config.toml
n_layer = 10
d_model = 192
n_head = 6
n_kv_head = 1
head_dim = 32
norm = "rmsnorm"
positions = "rope"
parallel_block = false
init_out_by_depth = true
weight_decay = 0.16
warmup_steps = 358
batch_tokens = [65536, 131072, 262144, 524288]
steps = 2475
MLP neurons of a small language model. Each row is named by its layer, matrix (up: input weights) and neuron, and shows model dimensions 128-191. Each number is 128 + 24 x the weight over its row's rms, rounded and kept within 0 to 255.
After each neuron's rows, "fires on" lists the tokens most often at its 100 highest values on Wikipedia text that the model never trained on.

L7.up570 [164 121 132 132 132 109 113 157 119 116 190 121 160 125 105 188 146 146 121 130 164 114 110 121 171 154 124 100 154 121 122 155 100 125 155 169 115 148 136 109 109  78 137 163 112 116 156 168 130  83 115 120 128 140 128 146 110  90 107 136  86 117 101 136]
fires on: "-", "9", "1", "5", "8"

L2.up317 [169 150 129 123 122 157 122  91 136 125 149 125 132 141 131 183 127  76 137  98 158 122 119 101 174 108 146  78 134 146 117 183 139 112 139 110 123 138  64 139 104 141 131 139 148 140 128 133 132 131 166 151 110 103 130 187 122 114 145 130 119  82 126 132]
fires on: "\n", " |", " was", " (", " took", "Description"

L7.up247 [119 141 161 139 164 116 114 115 105 131 112 124 154  69 156 145 162 160 126 138 172  53 136 158 114 125 136 100  98 102 132 130 129 117 142 195 150 138 126 134 146 116 123 112 116 130 109 114 134 163 157 132 156  82 133 144 135 109  90 131 127 130 115  97]
fires on: " |", "|", "2", "1"

L7.up236 [122 106 119  96 132 164 113 125  96  93 132 136 133 142 130 161 166  88 117 118 127 102 170 136 150  89 119 120 118 119 135 120  93 168 122 182 113  82 134 147 171 124  97 132 117 130 136 169 102 113 114 118 140 118 134 172 140 100  99 170 109 133 137 155]
fires on: "\n", "/", "–"

L2.up13 [140 139 118 162 134 121 105 134 133 210 130 113 132 108 111 193 117 109 148 126 108 103 142 156 164 145 138 127 126 122 113 119 125 184 120 115 134 164 152 136 145 132 138 120 163 130 102 137 125 136 104 126 165 165 125 115 115 196 128 163 127 128 152 137]
fires on: " who", "2", "/", " British", "I"

L2.up240 [158 169 121  90 140 130 113 120 159 119 157 117 106 122 115 178 127  76 130 138 183 155 157 121 157 116 145  79 119 129 125 143 110 122 115 111 126 106 148 173 106 140 161 123 146 123 130 110 159  98 167 121  95 109 132 162 101  87 153  84 108 142 128 118]
fires on: " ", "0", " |", "3", " major"

L2.up353 [125 129  94 156 151 158 142 140 103 194 125 151 119 122 168  73 153 139 143 101 128 149 124 129 104  97 141 123 145 121 128 146 157 150 140 135 116 108 120 108 134  78  90 119 135 105  80 138 136 165 128 110 183 139 104 131 135  86 132 180 132 104 123 138]
fires on: " that", ".\"", "ig", "uss", "act", "ș"

L7.up142 [ 94 139 136 153 118 112 107 145 130 138 117 120  96 155 115 123 144 175 129 136 106 121 157 126 133  84 135 155 148 117 109 149 143 111 138 137  70 176 125 135 116  92 159 114 142 124  90 109 116 145 114 145 134 127 129  57 133 122 171 131 132 117 101  92]
fires on: ","

L4.up68 [126  55 122 135 112 189 111 167 166 108 120 125 132 116 153 108 129 164 114 106 128 127 117 133 145 115 135 121 107 144  92 133 124 124 102 118 123 109 125  93  93 123 134 168  92 160 161  80 147  83 139 137 135 108 134  90 123 156 114 129 112 118 135 155]
fires on: " A", "-", " a", " two"

L2.up431 [112 111 112 163 121 179  87 125 124 210 118 181 132 145 117 104 143 144 109 112 102 162 163 126 148 144 156 153 105 115 141 123 134 128 127 117 138 117 135 124  94  86 131 151 127 165 142  93 132 140 161 134 142 114 119 125 123 163 120 120 114 129 202 125]
fires on: ".", " well", " s", "0", " now", "ir"

L4.up224 [158 125 148 135 142  69 101 120 151 106 129 157  70 130 126 113 120 130 162 136 143 147 151 120 122 168 175 146 140 189 152 112 124 138 141 139 103  80 147 146 112 143 143 120 127  95 128 165 116 163 114 140 117 114 119 129 137 142 151 150 107 156 103 137]
fires on: "at", "9", ",", " At", "ings", "ater"

L4.up463 [158 115 126 112 110 119 130 136 131 113  97  92 173 153 106 133 156  97 109 108  87 100 106 116  96 137 118 115 120 113 137 175  92  94 138 142 132 148 123 163 121 151 156 100 110 104 125 153 110  72  91 140 157 142 136  92 130 142  94 151 135 172 151 176]
fires on: " St", " Hard", "st", "-", " Silver"

L4.up684 [114 113 121 165 107 165 144 103 131 109 111 146  82 148 150 148 143 184 133 124 170 163 158 131 115 150  96  85 122 125 167 104 169 100 174  96 130 130 119 121 156 144 111 151 142 135 128 101 133 111 107 141 144 120 126 155 119 148 153 163 149 144 109 118]
fires on: " p", " s", "P", " DF", " j", " German"

L7.up327 [108 109 139 115 138 112 117 111 136 155 117 104  94 110 129 151 134 153 161 154 161 102 159 106 128 116  94 129 163 109 135 136 139 143 140 180 121 132 123 100 139 159  92 115 127  98 132 173 103 142 123 114 151 126 136 125 158 123 131 153 126 144 127  99]
fires on: " |", " such", "==", " it", "1"

L2.up397 [134 130 160 120 109  86  96 143 153  86 134 127 136 110 130 152 108 134 140 122 124 108 102  99 135 108 106 134 151 107 124 126 191  66 123 114 125 136 138 133 161 120 173 126 103 120 127 115 126  85 117 130  94 158 133 144 113 158 149  62 126 112  77 138]
fires on: " I", " none", " We", " who", "'", " one"

L7.up511 [114 105 101 118 227 115 118 123 165 133 139 114 135 128 128  80 121  98  92 133 127 147 122 107 146 122 113 124 129 135 127 126  81 182 162 190 106 157 140 119 190  78 170 115 139 146 107 104 148 114 114 158 133  93 118  76 109 128 141 163 121 128 127 142]
fires on: " to", "'", "ails"

L4.up361 [138 144 141 100 110 124 126 103 165 159 155 109 125 152  89 157 125 104 141 122 121 100 146  84 149 123 128 157  93 129 130 129 146 128 108 138  74 139 108 148 136 134 149  87 134 132 141 123 140  97 114 124 112 176 140 117 128 144  91 117 109 104 161 119]
fires on: " '", "4", "7", " Released", " year"

L2.up523 [122 137 104 143  93 188  98 145 191 184  89  92 149 114 134 153 132 164 151 112 114 127 145 174 133 116 149 147 127 115 106 137 173 118 145 137 144 148 131 116 137 130 143 136 149 183 164  96 116 110 147 103 112 148 121 101 119 170 141 109 118 135 111 139]
fires on: " an", " =", " change", " as", " Died", "l"

L4.up6 [159 113 132 111 116 163 135 104  79 141 152 107 139 148 194  94 109  96 132 171 117  96 123  76 104 146 101 117 141 122 118 128 155  97 108 133 123  70 156 121 119 130 111 144 151 106 103 119 129 120 122 161 135 137 139 171 124 116 111 133 121 148  89  98]
fires on: "–", " by", " non", "5", "9"

L2.up46 [148 158 138 114 139 138 122  97  90 129 145 128 121 131 124 184 102  93 126  88 144 110  80 135 201 139 146 109 107 138 120 182 126 131 126 171 130 155  59 148 124 112 121 144 137 120 133 123 105 154 185 142  78 125 105 182 130 141 130 167 129 144 137 104]
fires on: "\n", "'", "s", " goals"

L7.up524 [113 120 110 129 129 120 119 143 134  83 124 138 113 113 143 119 156 140 131 159 119 117 125 141 123 145 137 155 122 114 183 130 103 137 146 154 116 160 128 146  98 123 100  81 135 167 147 124 123 116 133  99 128  98 114 116  77 161 188 114 128 125  86 114]
fires on: " |", "-", "/", "\n", " ="

L4.up103 [166 122 147 136 118 116 123 137 154 121 132 136 145 133  93 109 135 133 132  94 132 141 128 141  96 114 105 167  96 143 130 128 135 113 126  98  82 164 143 137 134 111 112 136 167 153 138 116 119 100 100 117 127 152 117 127 139 123 138 155 115 124 137 138]
fires on: "th", " early", " late", " ", "-", " best"

L4.up666 [143 129 125  95 129 145 136 159 105 124 144 106 174 131 150 134 128  95 115 165 124 142  89  70 168 117 113  97 111 102 139 132  81 145 109 145 188 128 146 142 123 154 153 107 135 168 117 139 144  85 129 110 140 146 150  92 125 137 112 156 118 186 118 100]
fires on: "'", " £", " but"

L4.up636 [161 118 131 168 130  87 129  95 150 134 114 150 147 119 120 132  89 110 130 147 121 156 163 160 162 150 177 157 106 126 128 109 102 138 129 138  93 113  91 148 117 111 119 147 122 141 145 134 135 127 121 116 126 104 106 108 154 151 149 131 122 103 137 117]
fires on: "it", "ind", "g", "i", "ar", "t"

L4.up308 [111 120 141 107 118 150 113 118 109 125 144 137 146 144  93 120 159 118  94 111 147 151 141 132 108 160 136 153 135 140 102 115 146 103 135 129 145 135  80 122 130 112 138 149 162 140 120  87 127 161 100 141 127  90 132  81 134 118 146 158 117 124 131 116]
fires on: "-", "r", "e", "h", "so", "o"

L7.up152 [137 123 188 147 119 112 131 142  56 133 126 198 136 141 146 144 110 123 154 114  98 169 110  95 151 156 123 140 114 144 123 156  79 146 134 134 118 106 126 126 123 147 135 176 107 158 129 121 117  81 137 116 131 146 134 108 138 117 159  90 127 129 112 121]
fires on: " which", "C", "loan", " Liga", " La", " campaign"

L4.up133 [119 108 133 136 129 123 119 118 117 174 111  75 114 122 172 126 118 105 152 140 103  95 150 124  90 157 137  99 177 120 100 117 159 150 113 159  95 123 122  70 180  71 148 130 167  94  73 152 136 159  98 118 116 118 120 103 127 144 155 151 100 116 109 100]
fires on: " d", " born", " in", " In"

L7.up232 [121 138 132 134 117 154  96 152 125 108 152 144  92 115  86 127 125  82 130 115 114 150 123  96 150 114 144 126 106 120 150  89  64 155 138 103 153 114 158  98 155 123 125 134 127 132 158 145 100 128 124 140 142 104 128  81 104 111 144 132  98 155 139 119]
fires on: " to", " only", " known", " least"

L7.up301 [145 149 106 109 161 139 130 145 161 135 144 134 121 137 158 118  99  70 104 100  88 124 128 124 120 109 110 111 142  98 140 115 153  94 125 126 100 128 110 180 129 152 149  92 138 126 117 147 100 152 147 122 127 106 106 162 153 151 156 127 117 147 160 144]
fires on: " was", " is", " has", " Died", " been", "Personal"

L7.up43 [118 170 142 178 129 149 132 162 109 157 116 114 144 149 152 158  97 124 134 147 151 108  99 114 139 121 156 158 151 113 113  90 182 126 155 103 149 101 150  74 106 113  96 139 126 159 128 136 152  94  97 115 118 147 106 121  93 133 140  82 137 139 110 131]
fires on: "0", ".", " ", ":", ")", " part"

L2.up594 [137 171 120 114 120 169 123 142 168 127 162 123 128 121 146 125 106 135 140 143 177 149 135 123 132 133 131 126 107 103  98 141 157 105 160 163  92 136 140 148 154 137 133 125 106 106 104 132  74 150 120 129  97 107  89 133 152 160 142 149  84 194 117 101]
fires on: " and", "a", "s", "d", " or", "f"

L7.up207 [140 139 131 153 113 162  97 171 117 130 135 152 149 116 155 110 135 117 127 127 104 115 157 147 139 150 157 118 103 133  97 116  97 113 118 134 162  82 188 127 116 110 176 111 139 158 149 164 129 149 123 132 121 106 122 145 101  53 134 147 116 108 157 134]
fires on: "1", " on", " of", " between", "=", "-"

L7.up655 [151 107 100  94 129 104 114  94 164 152 101 162  95  89 117 178 106 145 130 118  92  82 133 112 140 118  97  91 161 143 155 122 136 150 113 165 150 151 109 155  71 164 180 133 170  99 118 144 100 168 143 148 112 111 130 136 159 114  85 101 136 130 141  90]
fires on: " Party", ")", " ", "1"

L7.up217 [105 135 144 129 124 107 136 144 100 160 109 162 123 144 181 157 155 150 112 106 125 143 101 126 135 116  80 117 178 107 117 182 127 154 137 144 147 137 145 115 145 141  81 129 110 123 139 176 131  80 132  86 159 119 127  98 127 141 104 119 123 146 120 145]
fires on: "-", "1", " (", "ł", "en", " &"

L2.up385 [113 108 126 106 145 106  77 134 160 178 129 120 121 121 129 150 143 106  71 144 119 171 140 196 142 140 118 116 145 140 148 140 121 119 133 102 114 190 146 147 134  88  91 176 146 105 106 150 135 134 125 138 148 113 153 136 131 111 115  85 126 122 140 120]
fires on: " died", " I", " less", " became", " is", " most"

L2.up163 [104 139 118  98 103 109  80 128 120 124  95 176 119 128 146 145 119  99 141 128 138 144 144 158 157 130 135 138 170 133 158 100 114 166 121 138 112  93 127 110  93 117  82 121 132 193 159 128 135 158 137 117 166 134 146 125 144 130 142 112 134 112 160 132]
fires on: " h", "(", " d", "ă", " of"

L7.up229 [114  95  92 105 152 167 120 147 120 141 123 153 148 177 115 130 115 110 111 139 129 111 112 156 146 118 163 111 150 125  92 108 136 131 165 112 134  99 128 140 133 126  84 149 178 143 149 128 116 121 119  90  83 108 107 136  97 129  97  93 157 113 143 102]
fires on: "0", " and", ".", "–", " by"

L4.up138 [129 133  99 141  99 128 121 162 168 124 106 121  92 120 126 130 124 120  99 107 153 130 149 150 130 114 162  46 116 136 123 148 145 136 141 111 126 125 123 118 134 116 150 119 127 126 111 128 124 120 108  98 153 141 119 104  91 134 168 112 104 156 139 107]
fires on: " and", " September", " ", " |"

L7.up280 [140 123 140 110 131 135 116 132 152 142 169  99 113 139 107 127 117 138 133 133 111 151 121 129 156 141 119 116 121 170 161 135 137 137 144 115 153 149  82 163 145 150 133 124 137  92 156 144 110 148 148 128 130 118 120 161 121 140 123 126 146 113 142 130]
fires on: " ", "2", ")"

L2.up248 [ 78 116 112 158 106 110  57  92 158 124 112 134 103 117 168 108 133  90 107 135 132 159 177 130 138 141 134 128 165 147 171 158 123 123 118 108 136 151 126 127 109  64 106 161 133 118 142 144 128 160 122 117 160 167 174 105 141 127 111 120  79 108  99 109]
fires on: " then", " during", " ;", "P", "Following", "He"

L2.up460 [117 105 136 111 127  78 119 152 134 101 163 118 122 126 117 124 116 148 146 125 121 119 146 120 141  87 122 118 176 102  96  89 112 110 142 127 139 155 148 126 119 141 105  92 113 140 178 169 115 136 164 149 140 121 129 124 132 129 125 135 181 128 158 127]
fires on: ".", " |", " next", " Herz", "ci", " Serie"

L2.up181 [108 136  94 111 102 127  95 104  90 135 123  88 157 148 113  94 147  87 152 135 152 154 143 142 121 140 104 145 108 146 138 106 126  88 127 136 128 136 118 144 125 116 135 183 135 129 133  76 110  84 151 119 153 118 136 130 150 144 136 111 111 127 106 116]
fires on: " later", "-", " La", " Formats", " finally"

L4.up504 [108 108 122 125 116 126 123 140 148 177 150 189 163  88 154 135 121 100 130 208 142 132 141  99 107 138 157 134  94 121  94 113 105 107 140 144 120 113 128  77 118 154 118 103 103 141 140 132 114 139 136 109  99 141 119 144 162 139 100 130 123 162 143 114]
fires on: " they", " them", "ans", " Azerbai", " themselves"

L2.up548 [140 135 100 183 123 133 117 132 168 174 123 140 129 136 111 116 111 125 107 139 107 101  98 105 129 118 143 149 118 123 148 135 196 147 146 124 150 101 123 119 123 109 149 159 110 164  98 156 121 112 120 116 135 174 136 100 111 131 122 101 109 133 127 151]
fires on: "P", " well", " get", "y", "st"

L4.up272 [183 105 130 140 128 105  90 119 107 136 109 119 138 132 176 131 125 105 135 144 128 108 148 112  74 151 107  61 155 138 138 152 149 131 100 130  99 120  86 150 134 157 165 125 156 106 134 148 118 133 133 115 133 155 118 150 125 120 131 109 138 121 119 121]
fires on: "1", ":", "=", " ", " ft"

L4.up241 [118 109 131 162 142 123  91 114 144 135 128 147 110 101 138 124 125 155 103 142 111 144 130 114 166 127 176 131 125 135 131 111 126 151 137 121 122 128 104 127 123 145 124 146  67 124 123 133 118 142 147 125 145 164 131 107 151 153 140  85  86 160 116 111]
fires on: ",", " N", " W"

L2.up520 [139 120 119 104 135 176 122 127 150 187 137 122 106 139  91 152 111 129 160 126 111 145 106 103 145 151 137 117 191 131 134 136 188 118 142  94 114 116 116 133 134 113 142 131 119 160 144 180 129 129 128 108 115  88 143 139 120 125 105 137 133 136 150 126]
fires on: " an", " in", "0", " held", "=="

L4.up296 [141 119 136  91 142 115 124 108 145 111 113 126 105 156 141 188 153 111 124 125  99 127 134 126 110 103 127  80 128 128 161 179 115 143 119 128 123 135 127 155  84 120 141  86 118 108 146 108  90 102 150 111 136 145 122 108 150 107  84 144 128 107 125 148]
fires on: ".", " .", " l", " while", " Candidate", "res"

L2.up564 [160 131 134 152  97 143 129 136 102 100  95 119 134 146  86  94 139 138 113 139  82 127 181 146 154 142 114 149  63 142 143 110 142 158 128 112  75 152 127 104 134 164 167 126 120 211 187 106 122 105 136 139 123 119 132 137 122  98 154  91 120 167  76 138]
fires on: " well", "2", " Bol", "0", "8"

L2.up702 [119 150 133 140 126 133 105 129 175 119 125 123  89  64 121 149 168  72 133 154 137 154 167 110 145 166 134 101  98 107  99  97 156 130 134  77 135 128 144 165 134 146 156 129  83 126 102 130 133 118 133 102  89 128  72 174  83 139 145 130 110 109 114  94]
fires on: " ", "3", "s", "2", "0"

L4.up71 [130 117 127 126  82 151 122 153 146 117 169 140 169 150  95 109 119  94 124 116 129 128 156 135 101 126  87 169 137 137 127 142 145 115 128 111 106 131 174 103 146 130 115 125 165 151 146 125 114 117  95 152 105 121 124 180 134 136 113 124  98 121  95 108]
fires on: "-", "0", " Western", " Summer", " climate"

L4.up66 [131 123 119 155 130 132 160 133 147  91  90 150  80  91 148 120 111 129 139 117 137 132 115 148  98  85 153 148  90 144 143 113 167 158  96 107  98 152  73 118 118 147 173 120 117 175 110 148 193 114 171 154 132 142 125 142 142  83 115 112 129 109 151 170]
fires on: "G", "g", "ird", " part", ":"

L4.up34 [110 128 119 154  76 120 152 158 172 109 109 147 112 131  97 123 129 180 134 130 142 129 113 160 151 125 181 120 145 170 136  79 167 142 132 146 113 133  98 113  99 106  99 162 107 125 111  90 108 120 117 127 153 118 119  95 110 112 199 150 107 159 152 123]
fires on: " G", "g", "at", "i", "t"

L4.up709 [161 120 121  76 132 150 128 172 131 116 162 123 193 117 177 136 162 113 111 131 180 157 112 114 163 106 104  90 106  89 126 144 120  95 121  84 147 152 140 177  65 131 190 139 112 126 126  77 108 122 164 157 121 117 132 106 142 113 113 100 119 128 127 121]
fires on: "-", "/", " bl", " cr", " calling", " a"

L4.up226 [184 113 105 112 116 128 123 147 145 123 109 111  90 114 153 144 119 125 119 120 121 138 148 124  90 139  65 115 116 157 118  92 190 175 139  98  82 135 157 158 100  99 120 151 125 118 133 143 155  77  76 121 132  98 145 126 114 115 180 122 120 118 131 101]
fires on: " G", " al", "-", " lead", " "

L2.up557 [126 155 119 164 134 130 171 101 127 136 103 126 112 127 116 157 135 158 124 134  89  77 134 185 122 156 110 134  97 123 163 101 115 108 120 113 149  74 124 153 110 143 128 138 118 111 184  99 155  89 128 122  97 113  81 151 134 142  98  99 121 157  86 128]
fires on: " he", " of", " On", " on", " instead"

L7.up189 [ 92 120 139 121 139  94 132 134 128 136 130 159 120 135 125 138 127  95 149 135 149 155 106 100 156 119  92  90 152 141 149 139  64 115  93 117 115 201  89  96 138 135 113 114 150 131 167 120 132 153 112 135 145 107 136 184 146 117  73 122 144 115 104 161]
fires on: " ", " |", ")", " dis"

L2.up745 [151 173 126 116 168 153 110  94 109 135 154 126 119 146 141 176 139  72 144  96 157 133 110 131 164 106 146  96 148 141 104 173 133 127 146 128 128 123 105 139 103 118 123 123 145 130 137 131 133 143 182 133 110  90 128 163 111 106 140 139 111 108 139 127]
fires on: "\n", " took", " |"

L4.up150 [110 170 117 142 127 108 105 188 170 116 158 154 109  90 129 140  94 176 127 108 118 136 127 141 142 138 141 142 112 127  59 122 105 152 106 156 135 138 175 112  87 122 146 116 111 142 147 115 143 107 106  80 144 129 129 103 121 120 137 101 171 108 157 146]
fires on: "-", "gl", "7", "l", " del", "ing"

L4.up740 [141 126 111 137 116  84 133 133 147 121 133 130 129 142 134 148  94 143 138 132 150 119 150  86  74 170 106 130 168 109 152  94 131 164 127 142 113 141  97 134 108 130 112 114 162 112 102 156 102 144 126 169  98 122 111 132 167  85 152 114 174 104 129 132]
fires on: "1", "\\", ":", " +", " Got"

L7.up55 [102 148 121  99 104 148 118 132 120 140 146 147  45 109 109  98 102  99 126 116 130 110 136  91 160 154  93 155 113 118 125 145 144 144 117 141 152 141 133 122 126 117 178 103 121 135 129 122 135 126 111 121 155 118 130 114 144 150 144 155 155 144  97 116]
fires on: " |", " who", " he", ","

L7.up603 [130 125 136 131 112 137  84 178  99 135 132 133  97 112 111 108  80 126 125 127 117 111 144 182 124 124 114 170  89 123 122 153 141 123 138 111  81 117 157 133 126  87 133 134  87 155  98 136 138 111 140 127 125 142 129  74 155  95 113 127 118 113  89 102]
fires on: ",", " and"

L7.up538 [105 114 140 140 100 154 100  83 105 133 125 121 133 173 126 131 160 147 105 116 127 161 150 151 124 124 164 136 112 119  86 165 132 124 113 170 116 114 169 142 139 135 159 111 156 133 122 128 138 126 156 117 104 118 124 108 150 125 140 131 157 112 147  81]
fires on: "\n", "On", " on", " On", " of", " first"

L7.up275 [173  91 140 125 125 114 147 135 104 136 178  81 103 125 140 140 120 103 110 113 147 121 158 167 145 133 100 124  98 113 116 130  89 165 146  70 113 123 115 127 158 138 178 100 117 144 105 145 165  98 156 137 128 147 134 116  72 106 125 131 152 122  91 121]
fires on: " ", "2"

L4.up207 [154 140 110  94 139  98 129 116  86 102  98 169 133 139 149 127 135 129 132 113 135 168 133 116 125 103 119 106 132 184 159 164 120 107 153  71 146 166 114 186 109 112 148 146 115 145 101 146  81 140 165  96 144 133 136 145 152 131 166 141 139 183 137 139]
fires on: " l", " L", " Candidate"

L7.up560 [123 155 151 118 174 160 137 128 166 116 125 100 141 111 160 155 138 162  93 129 102  84 113  88 134 157  99  89 152 118 153 120 132 151 148 125 143 146 132 121 120 100 141 106 124 138 104 179 122 144 150 128 131 102 109 167  96 109 126 161  91 117 154  69]
fires on: " an", "=", " named"

L7.up499 [101 159 122 194 129 130 142 142 167 141 143  97 111 138 122  82 154 110 119 136 162 132 110 128 140 166 105 116 159  96 153  89 105 141 120 118 104 171  83 119  76 118 118  91 132 126 127 126 128 156 123 161 122 106 116 144 139 113 164 124 143 111 101 124]
fires on: " and", " to", " but", " of"

L7.up760 [158 119 175 105 173 140 147 167  83 160 118 132 128 102 114  88 143 121 154 134 123 100 141 164 163 127 127 115 100 106 118 164 134 156 109 154  94 112 136 154 119  73 148 142 114 118 179 128 114 126 113 121 192 128 160 126 130 140 120 144 128 121 139 152]
fires on: ".", "0", "1", "/", " \\"

L7.up33 [149 138 144 151 160 117 140 107 134 134 107 136 116  89 115 179 139 172 136 152 119 139 117  84 161 120 128 127 130 133 138 110 140 142 171 138 151 148 103 114 153 129 172 107 142 120 151 133 117 131 149 132 117 134 129 144 145 121 151 150 130 145 142  83]
fires on: " ", "2", "0", " the", "1", ")"

L4.up661 [178 192 121 147 123 131 118 149 111 155 146 112 171 105 148 113  91 117 120 115  68 166 144  93 101 135 137 145 115  88 118 118 114 136 153 121 125 146 141 145  99 115 118 131 130 125 133 114 139 140 153 135 121 158 155 121 185 136 152 152 118 144 140 127]
fires on: " –", " son", " so", ".", " member", " e"

L2.up501 [116 152 104 130 136 123 111 153 116 179 138 136 147 123 157 115 138 118 128 121 114 166  95 129 112 103 152 122 160 138 134 154 133 101 121 155 148  86 135 129 110  63 108 153 141 128  90 165 116 167  88 116 154 153 146 111 132 117 139 133 122 110  92 112]
fires on: "P", " s", "|---|---|---|---|---|", " until"

L4.up702 [151 123 101 126 150 138 165 138 124 121 127 139 145 100 136 135 137 110 147 139 149 169 137 142 146  98 141 144 140 134 117 117 117 120 158  95 126 133 121 124 134  86 144 171 125  96 104 119 137 106 135 114 131  90 150 136 128 127 119 113 132 139 113 130]
fires on: "%", " votes", " may", " could", " will"

L4.up311 [119 168 120 154 119 170  85 149 135 164 156 112 119  97 132  98  99 106 116 163 105 146 142 126 151 113 179 128 117 163 119 139 182 170 143 135 114 108 144  82 108 106 116 115 127 127  93 130 144 128 109 121 141 141 145 152 131 124 145 129  85 155 102 107]
fires on: " and", "9", ")", " Art", "s", " he"

L4.up134 [116 144 108 132 131 143 109 153 133 159  96 114 145 122 127 187 132 121 125 147 122 120 123 169 135 141 123 164 119 146 109 116 133 152  99 137 177 123 120  46 119  82 133 103 138 139  99 142 105 165  94 148 154 119 109  97 146 116  99 142 129 124 124 151]
fires on: " in", " In", "AR", "ts", "ob", "ind"

L4.up147 [ 89 109 123 165 144 155 149 133 168 139 134 117 115 155 178 149  97 133 123 161 156 156 145  82 130 150 181 133 137 118 118 102 149 202 122 181 153 123 144 110 175 142 101 131 117 129 129 149 125  83  80 136 126 118 118 130 113 122 151 131  73 143  95  98]
fires on: " to", " could", ",", " c", " [", " inc"

L4.up317 [168 133 136 125 127 100 150 128 146 125 136 163 146 155 101  95 112 129 112 146 179 134 126 113 125 130 161 134 123 103 109 107 138 158 172 128 127 132 137 154 127 150  64 121 175 195 136 116 109 165 117 130 131 141 126 115 127 130 118 111 166 117 146 106]
fires on: "'", "-", " how", " £", " coff", " a"

L4.up279 [164 108 161 120 143 102 106 114 116 146 127  93 190 125 156  95 147  72 125 114 145 124 128 159  79  88 142 101 148 109 127 144 139 141 131 112 108 121  92 181  89 113 141 130 115 101 141 131  72 115 135 138 140 143 113 142 135 132 120 134 122  96  87 176]
fires on: " st", " St", "ost", "St"

L4.up552 [117 113 137  76 116 150  90 176 149 146 144 105  90 116 141 121 108 131 126 120 132 118 136 137 122 102 151 191  95 136  88 113 134 132 124 115  84 128 122 110 118 106 155 143 150 118 101 121 132  70  93 150 142 141 139 107 111 128  95 122 151 114 188 117]
fires on: "-"

L4.up694 [116 107 109 160 103 147 125 189 144  88 133 142 161  98 172  93 112 105 154 128 124 132  85 157 125 125  98 146 117 152 104 170  92 121 125 155 123 148  84 129 127 157 135 114 115 188  93 115 125 119 141 107 149 113 143 103 152 125 155  74 117 149 126 131]
fires on: "th", "j", "to", "eb"

L7.up394 [160 136 119 154 138 215 114 119 151 144 160 150 151 106 171 109  94 126 133 153 144 143 164 115 154  97 143 140 139 102 160 147 141 134 142 120  96 139 148 152 132 164  90 102 123 158 162 100  85 132 146 106 175 132 120 128  93 117 138 124 161 111 146 104]
fires on: " =", " is", " |", " was", "1", ")"